config = dict(
    init_std_down=0.00367,
    lr_mult_qkv=0.4,
    max_seq_len=512,
)
MLP neurons of a small language model. Each row is named by its layer, matrix (up: input weights) and neuron, and shows model dimensions 0-255. Each number is 128 + 24 x the weight over its row's rms, rounded and kept within 0 to 255. Numbers have three digits each.
After each neuron's rows, "fires on" lists the tokens most often at its 100 highest values on Wikipedia text that the model never trained on. A number after a token or word is its count.

L6.up763:086174158158108091104093118139121113126131129094096135107110203164088123089140170115096152144115149137104100137085156135135094140086124172112111146167117135066122158176132092144140113123111142158102139129164104125154115121113132156173166134117131155109150198115120155111130168145124131144116108120114122114084131144119129119141126110135132149097130113090147163140162106111129100147144129118128128125123129135107122141112118133096140100126116120144149165141125121111152126142123144188105105166120094094120113115156111108109125113106130160134121111061101114104160203093115103145116103121098137161101092134132166147153159181128084125106163134108129103099139129127172155117158113120131100129112145132115111130128170137165139164108098123080137147124124134124098130146140108
fires on: "s" 27, "li" 20, "min" 9, "as" 7, "art" 5

L5.up150:133102155124115126124125109125098144115153132121169173129135127141128124155147174116098125151148145128087166199082101143144110143135114111130151118120090090111122106132159128132119142118138114123127141119131136137133132090132118063087143117117142109134165115133126131158197139108175125107124126117138090211110126102082101158113142106117124148147126195155160120120131121153130091155108135132175131109163170130149133151129196137110107094134112112113123114126160130135139112130178100135137104151113142136169130084148147122139092111137126154106097115114104091114135150108120129106127112100122164121159101151089151168101183120110135151101165133124154124179107132129135166138110109145121143137104074108106141158124127085092141149107105116120080123138122130113109171111152127
fires on: " can" 29, " will" 12, " band" 10, " album" 9, " show" 8

L6.up918:126116161129154158097135118121151153135125161139079112139135135160140115101141090122159106136151140112128183094120141123142141104128138154069124141096123128148154098103146164115160204112101106136151121099170131125126136150127128105121132132127123130134144130134110126196100151159113134137116122145154170143139128141111129114125103108089089134133142139145144146121146134199121126141110179141133090126096133073123100098126087119136154151122155113182138154132122180163122100111148119123165103079167123106185099122130170127111130103104129070074115128115081129137141083124108167151112123121133117140145138112091118101106103179149131124127137160095132131154108149148129104125111099130093099139116123137111164095129162139178150140152101075112154108116112118119115105116118134
fires on: "ly" 24, " and" 16, "le" 11, "y" 10, "les" 8, " other" 5

L4.up130:127168152141137112119114133169102102161158137104091143133166165180148116146129183131168098141123120102127124100132110107150136167116145126082154092130137119081140096168137131117106118129079139129122149117124149107160122119120110146137116150134072115109166141100102112159126121177105146147134092151092128144100134166102103149120117083184125089108139164144130134141154127127151133143099125130113145129145127084139155103134138082095111119106118127131146137123105121147114155173127117186105124142173119129144176118092116119082115148075152109133116120102101123100112166136113138156124122116123091132127080110123138126190111182139117166160153135088148123112111106079156130146104123114100155119135114151086137117154121116149157160112154130145152145113121094109123187144141111
fires on: "as" 33, " dis" 20, "ran" 19, "un" 12, "lan" 4

L7.up678:108148079132113103120123120169165145109162134113148088118089111107121079131186128177117132136139130152129127151132126128166137148127174118110146120106122159156149094137127129155109142180105141149131119110122142100107118141160077095147129120116110121147140156139143128116155159115137127157083122136107127135122103092155138156128124166153161110128114136148137144111147112166087138144132141120099098136103109124133051184115125137173152127116129126151146125159123131112123154105171157138075147123164095102175118126110176096087110154101153124111096163124116137121162112092134099116099096152147138132130140128061098116108126180101140135173134087137137130161111150111143122164118131104162113143135156150102081135132127087123098146148099139147079094124104172108115109133120133
fires on: "," 54, " 19" 11, "te" 7, "gu" 7, " (" 6, " " 4

L3.up785:090142102157118119127118109163125119142110145069118153197114169141094116133136139105080129163121133148124143106166129108128154172117127169110124114169148140102115118169132147113098135146109116129099067108120127138132148151126157131153184133095035145143140160091158162151111137128088147146140078162115111112122119133069071134138136135158154178099137109137152120121152126075080154149116148124139121149124144097146145136139115110127118155104090101131092171142109126123101132117102128192087122157134162126144130125158096140129117135149108132101138140092128125117109174104123101150107112109114105171103099137103155139150148149133113146141123132135132120117158095105150150107139133098123135133103109157087123156148137138139124184124116135130122155096135118125129145164131113
fires on: "in" 38, "min" 24, "un" 22

L10.up394:100125141131058135100134133158107097118121164142132129160126134103152098164131162073107162144131161165139148150123142101095106075140128124153124109122155176108118077149137144125128125132141156093142075128100124114166138081164149102128162107126121102161137160124164147138141160111107170131125119117158116167102076118113106150128128103104143107112155118104159099166125141136105132111080079105127122114112112124145128121181140122151130156174113120125088173142139123113155149151119084081133155136109130172109163139131072139127154134138124120145123138169134119091113122057123124134106128141133113130169136119122125148124143141113127176139129122153148138122141134148140096123150138101140141103104171100125083081108148120163106110145174150151149166116105173130123121145112134
fires on: "ment" 31, "ation" 19, "ton" 15, "ion" 12, "or" 8, "om" 4

L10.up483:124126174133131129097108085133138175122132130116111184124105111129077135151162159141128159104126140158149122139089147118160136108116114099115128119100146102161183128127155124162127151100116111106142173103110132115124123120118108125106103140125120124113162137094133093145117145163109159142105149098125152151119134147114093160139089078151145133115105154128111137152126149133144099180085139145104128128085162115107134111126136098146124103123147157133135136148175138154149124139106125169164150135083063061177182175108139132133079095119130131117104155071089113120135168154139101124139095129108127124144145186125130101153146148117135151121168141133136117148145150085133134147150103139142149150115127088108121115142143108092155115151131157105107082109112162119124137145077112
fires on: " ex" 24, " Ra" 18, " La" 11, "air" 10, "s" 8, " dis" 7

L4.up449:126148145128113136102106101145113149146126190107134147117111150130092151191163180148109128152132156122157117120155110122118085112112097139130117156133156132149142103120154143123140102129164137161171091135054135155076142161123134126130091082124079140143124137103111141150104164143116082104139113149087105107119153086151091112135130145112167160131117153126159127128108111158161148116127131096124113093107134102105099134121098135150128157108104103131117159148127112126150104163119143118160145104106073135147142105098135126110083114146124113126144124116111151146165122100101107095134099180150110159095113122136172151092164159128126177130112115150183095105122124161146106166136095105150126133152135148116118085127136133141139123115103180099126130087129139116174167128111136
fires on: "T" 35, "/" 28, "+" 8, "S" 5, " Time" 5, "P" 4

L10.up110:140146115157193135128111105134105178117088096117095141109107105129059092212175106142120126145141172094136153119155106112109122078124149164129110147135108124153128118153111148140098155121131113085122131095161130116136126140098109153090064101155101124146128159105108152129149124104118100120145136131111124138137089111102127173132081111086161129127133158151125136125132121127152079152129125114137108118116131178172105152153120126140122113098136147127139161126145102151124099160103187106099140126124132110161158113132148113070112156075105132158146100162120091138146144145165114108147130141110127119112132115120097119159159116116140133122132096170164107118100117151159125132163100105121141188122125119124128135138129185155117107111130169148117092128136149142132147149125136
fires on: ":" 17, "." 14, " S" 9, " for" 5, " T" 5

L3.up892:115139144134064162107095151156140120138064185109120128155132130123125145156136151103155133153163129118172090155113124111100107129120145144111133119103167182163131106101139151144104122158148152149128101124124110153121132165167145117128076107084110166126135159082112140138088116119067117143127124142113142106126098131158118081129134086124113141116139181187122156084121142121132147108117134127147111087143136178126103137113118117131139124098121112148126174115109153156133131141125106111139173093150124159137121132145118119114121156137112092104165105145098121131101110106120152138116114077151100141078124146121161128107176120151122161106171144145152114130069108128146098127087124129106100112186133158117126088170142146173151096146112104125142141111130114130148133154115120
fires on: "ative" 21, "ric" 14, "/" 12, "tic" 11, "+" 7

L7.up861:116160125106105164113146102172089112139148167089151105155131128122112095136168167119091126132145108141142159106117096119133148116115073159121107134114151166103136113122158114098119139133085125117084113129137115127172110152156144103158139137077106127147149134073163123136138143138069130166138090128144150126100108106133090113120095116118111126133147123153144131142141134125129126140075104101141136166100146138152144171162116113131138087103101080126126175097116185128146156126133111157094123113083152111180148092148106111138157106123109159134157148132109128100151177071111126137109101127119108145110136147064116118146145156167154166185126139125125142133167116172180147121128109098139142143111120139136130087151134128165140138131113130146132118100127137121131137140105177
fires on: "gen" 16, "in" 16, "s" 13, "un" 11, "en" 11, "ten" 7

L6.up611:081078134136161173113133125135114104105140180154159130121086109146106133127163146144147139119165151122123155101148104154146158132108109151102149090072118110105127127126141144130112127132098112125169148124132145081160150121138140095132116126129122150173157128128120108152109096158130119112104126170084128146156093168128088082144088110100122126131172097112150138082154132154088122149157149130115126100109178109097139085112110120117114122143159087138143125129124157167158110121174120156121109098138150063170148155118138151101125150123105104109133149120066093138135108109118124149126127105129138115170161129103155128085125163153141165111168160120153155129110130142127134183147119140130118156130075137100144129147119156122170133105117085115146110108114134121113136118141184
fires on: "y" 38, "us" 23, "ally" 6, " or" 5, " and" 5, "el" 4

L7.up1016:059155081118148112116165096126164140149158132112118141105142189141099124186140164128123143139125148096119117105150101143167081139094164152111126102130131118143152119094150143109161161162108103078147146122125198108127151123137093105136136135085106110102160118117135147116144156149117104119109098111086079101118105146134148115111101094150119168128134155098131149149146153114135155136078116173077125080095118150099116093113139139128123104127102136101115139150171110129129150124127136179119135176085106108099125153141134141120121140154161138143124128089136111110172184113150115095124100100133102138122159159079106129147106119136100136153121158130117111164116118100156145175153121108148136145141150120097126104120141105150130126149155149133100161107119118103122144147132121
fires on: "en" 39, "ur" 22, "ad" 10, " dis" 5, "ack" 4, "min" 4

L5.up673:151130119118106133126124132133112167133115176128136121102095136133129120146131150132138110124138141105181174101146106131115104087151131134120136127123089117110125102149131129103082146137155165089085126124098138154141127153130111095099102129109132154169176177114134111140172112094141092165115124152121108103118126122130150136117105123104134130120128143158121122083139146145133135095156116115148100107171153140126135106184152089149142129126156130129129127134141145146153101164099111091151174107125113130120132149112198102112115142098126110136134084169089094143121113104178128055133135133139105111162108139120137180098103128142121162086128084155144123141093216152121122153139074102096126146173128108125099134096106143105144111140103097116102098139120107136161115130147172
fires on: "." 22, "B" 14, "ch" 13, " ch" 9, "C" 8, ":" 7

L4.up548:141149096162105109100092118136125120092125146128120139112085127127150105186133130172112109165122125093135162111192101065169147118117142127116152158089141171133135104142134124161114102138137132137169108129127168129129135119141086125149153117098106104134194131092102152159129085104119098166110113170124094114119070104079113185141110125129126093121142140144142132109130117127113116160131124106145088108132103131128090128140133141132141149109130116130149143145106150126130099145184115140120164129153099135136181099122161091135110153114113125103151154148104139124134148101121119118120130134121145146100154110149132112133183180138129162158126084099125124163089173133138097163139124109143108118092140138090128118153095083119138158171104107128126126125109116108123125134147199
fires on: "," 69, " December" 7, " (" 7

L6.up409:095149163121135138137111087116144132150108172115146119119115156148105166166134167096131145148112152120170110151126116110125100127077135118133094118120144117100138141127139139158104138112140112076109125101141123144138158104125080126119117111112111153117135103108115161097149199132105108150138117106112119103108160143120107125143107094156107141136124127116099107135133136123123113151077134141112121102105137082123101187125181099146123114116141144129129189161148156169132161164063127108110108109111127114148151125136141130103091131138178095177130101101139132111172133125127108128114113112103105133125181164119091143130144142166126136105146168132169118132147154125150106143195114130142124144133113110114079107105119096126155173160095174093088114074127142132104118135128177
fires on: " as" 82, " Art" 7, " dis" 4

L4.up805:102102106150139095147094112101140119114165117124176169089146141150100138154140153105128131151113127157105193160131104124116126090117086114121114106114113112132128105138146186156126123142142120132141124129123165127144169148130118086090153115106083123112132119121122150165225134151159099072114108130096100164114111157100143166118107115100138106162118151124125131136127132097120135132112115188158134110118140098134115143116141131100139173129105133145107117148154118158115092147150112188175160118134081039110164095158118126148092147137144146137119118136120113108184129146112106102124122090132161132121113118150154138100174154108124117113110144099172121143147140152135099131109114114157117132106083119123131127122138144146136150149132107121142119091107132097106107132156109
fires on: " place" 17, " group" 12, " band" 11, " can" 11

L7.up862:142124139130184184132097134147151133077122147142128166131098122155145115079091133131084144155154184118097110110161106143157121053128129137124117122091132131120154120132144136141132097130128145147106151091114134145128096109162128161101129091137116164155132147096119175155111160138119067090107139135164130181099095113153154111125122114135159129126124157111118137124134120133108126129130122151118105103138151133136075127165125134138150122121141084138148113125114126151187093107150152085122108127088098117139138113135159113100146126126118154165177128098148108128119130129097129103126090105101142095112110117173150167124146123167122126109149137129172091120108138129138102140205132111098110150102204143135106124135151138113168112127111112084135113139124129137130127112108077
fires on: "st" 31, "t" 25, "d" 25, "th" 4

L7.up276:107170146121155137150154100139113094099143135164165147141116154174116139105150194089097187140123130140108121099125139109168126121129153131121128111142115157132143118078146125165097167161107121145132125133089114128112109118143091099108160123095129158159142121133129114123118120106123073082102099124110110146121137131135144109143102138167154093087123131128127117130141133124156146168110129127071103120092143123109100127132145119142142137113125105135116087158150163120148155100096172141205088090113137104170207162145138103121123113117133134127104166097118106135154119099137121121131110146129123073143132113142146144178169131132095135137147119127140131165131102110119130167123133160103106132152114120139132109092164116130138154120133102111098153096108198116107149124076115
fires on: "d" 30, "ing" 11, "ed" 8, "ven" 6, "st" 6, "range" 5

L7.up727:119148113139147170160141080184170126089125094154122180083124138177149097122127169121090097144136137154114086137142115140125109093140165156115096120147154132130156153095150128119114121124078164168152153105114124136138103118122109109119116116115115139117099150132150136179158142119139113094104107118164128177093113115098133167122125142112150087090141117120134089153147140136116130139160130171123134109138124134158094157133140127110162100085148097146128099142132127120177112111119106127156138117126096074124183097109126145094115088112120113138160148120135111105218127111131157154119128135161159115113113126147144152139154142102124099107120082113111142148136111137150100153173111118131110155118146121108104139148124105127164135161155081124137131110111189105107103102134125
fires on: "d" 55, "st" 25, "er" 6, "ly" 4

L5.up489:133158103151146137080106119163149115117154149107147131123133128136097084164156123169099132171087161133119111115174158159117140133123138120099159158145155138126143106130145103172105134152081091096148066120127183082142131136105128074124147098132104122128159130126137113150119151133103106145106098151121122117133089121100097152131132124170150089091132171122123145147144108142137166141141133161127091085134124105142068163124111167137165170103123127138142147124126132129116114136132118119091160105165121145123140168182145102094082139132199142154141190118111166111129139136120155119100121106151141111099121113106119123163172170119121118139140090124133116108109134105151118146147145081122126152122129157107127066139112133135137135154119131143109105085112149103110124119108108
fires on: " (" 36, " (19" 20, " (18" 14, " (1" 11, "," 10, " from" 6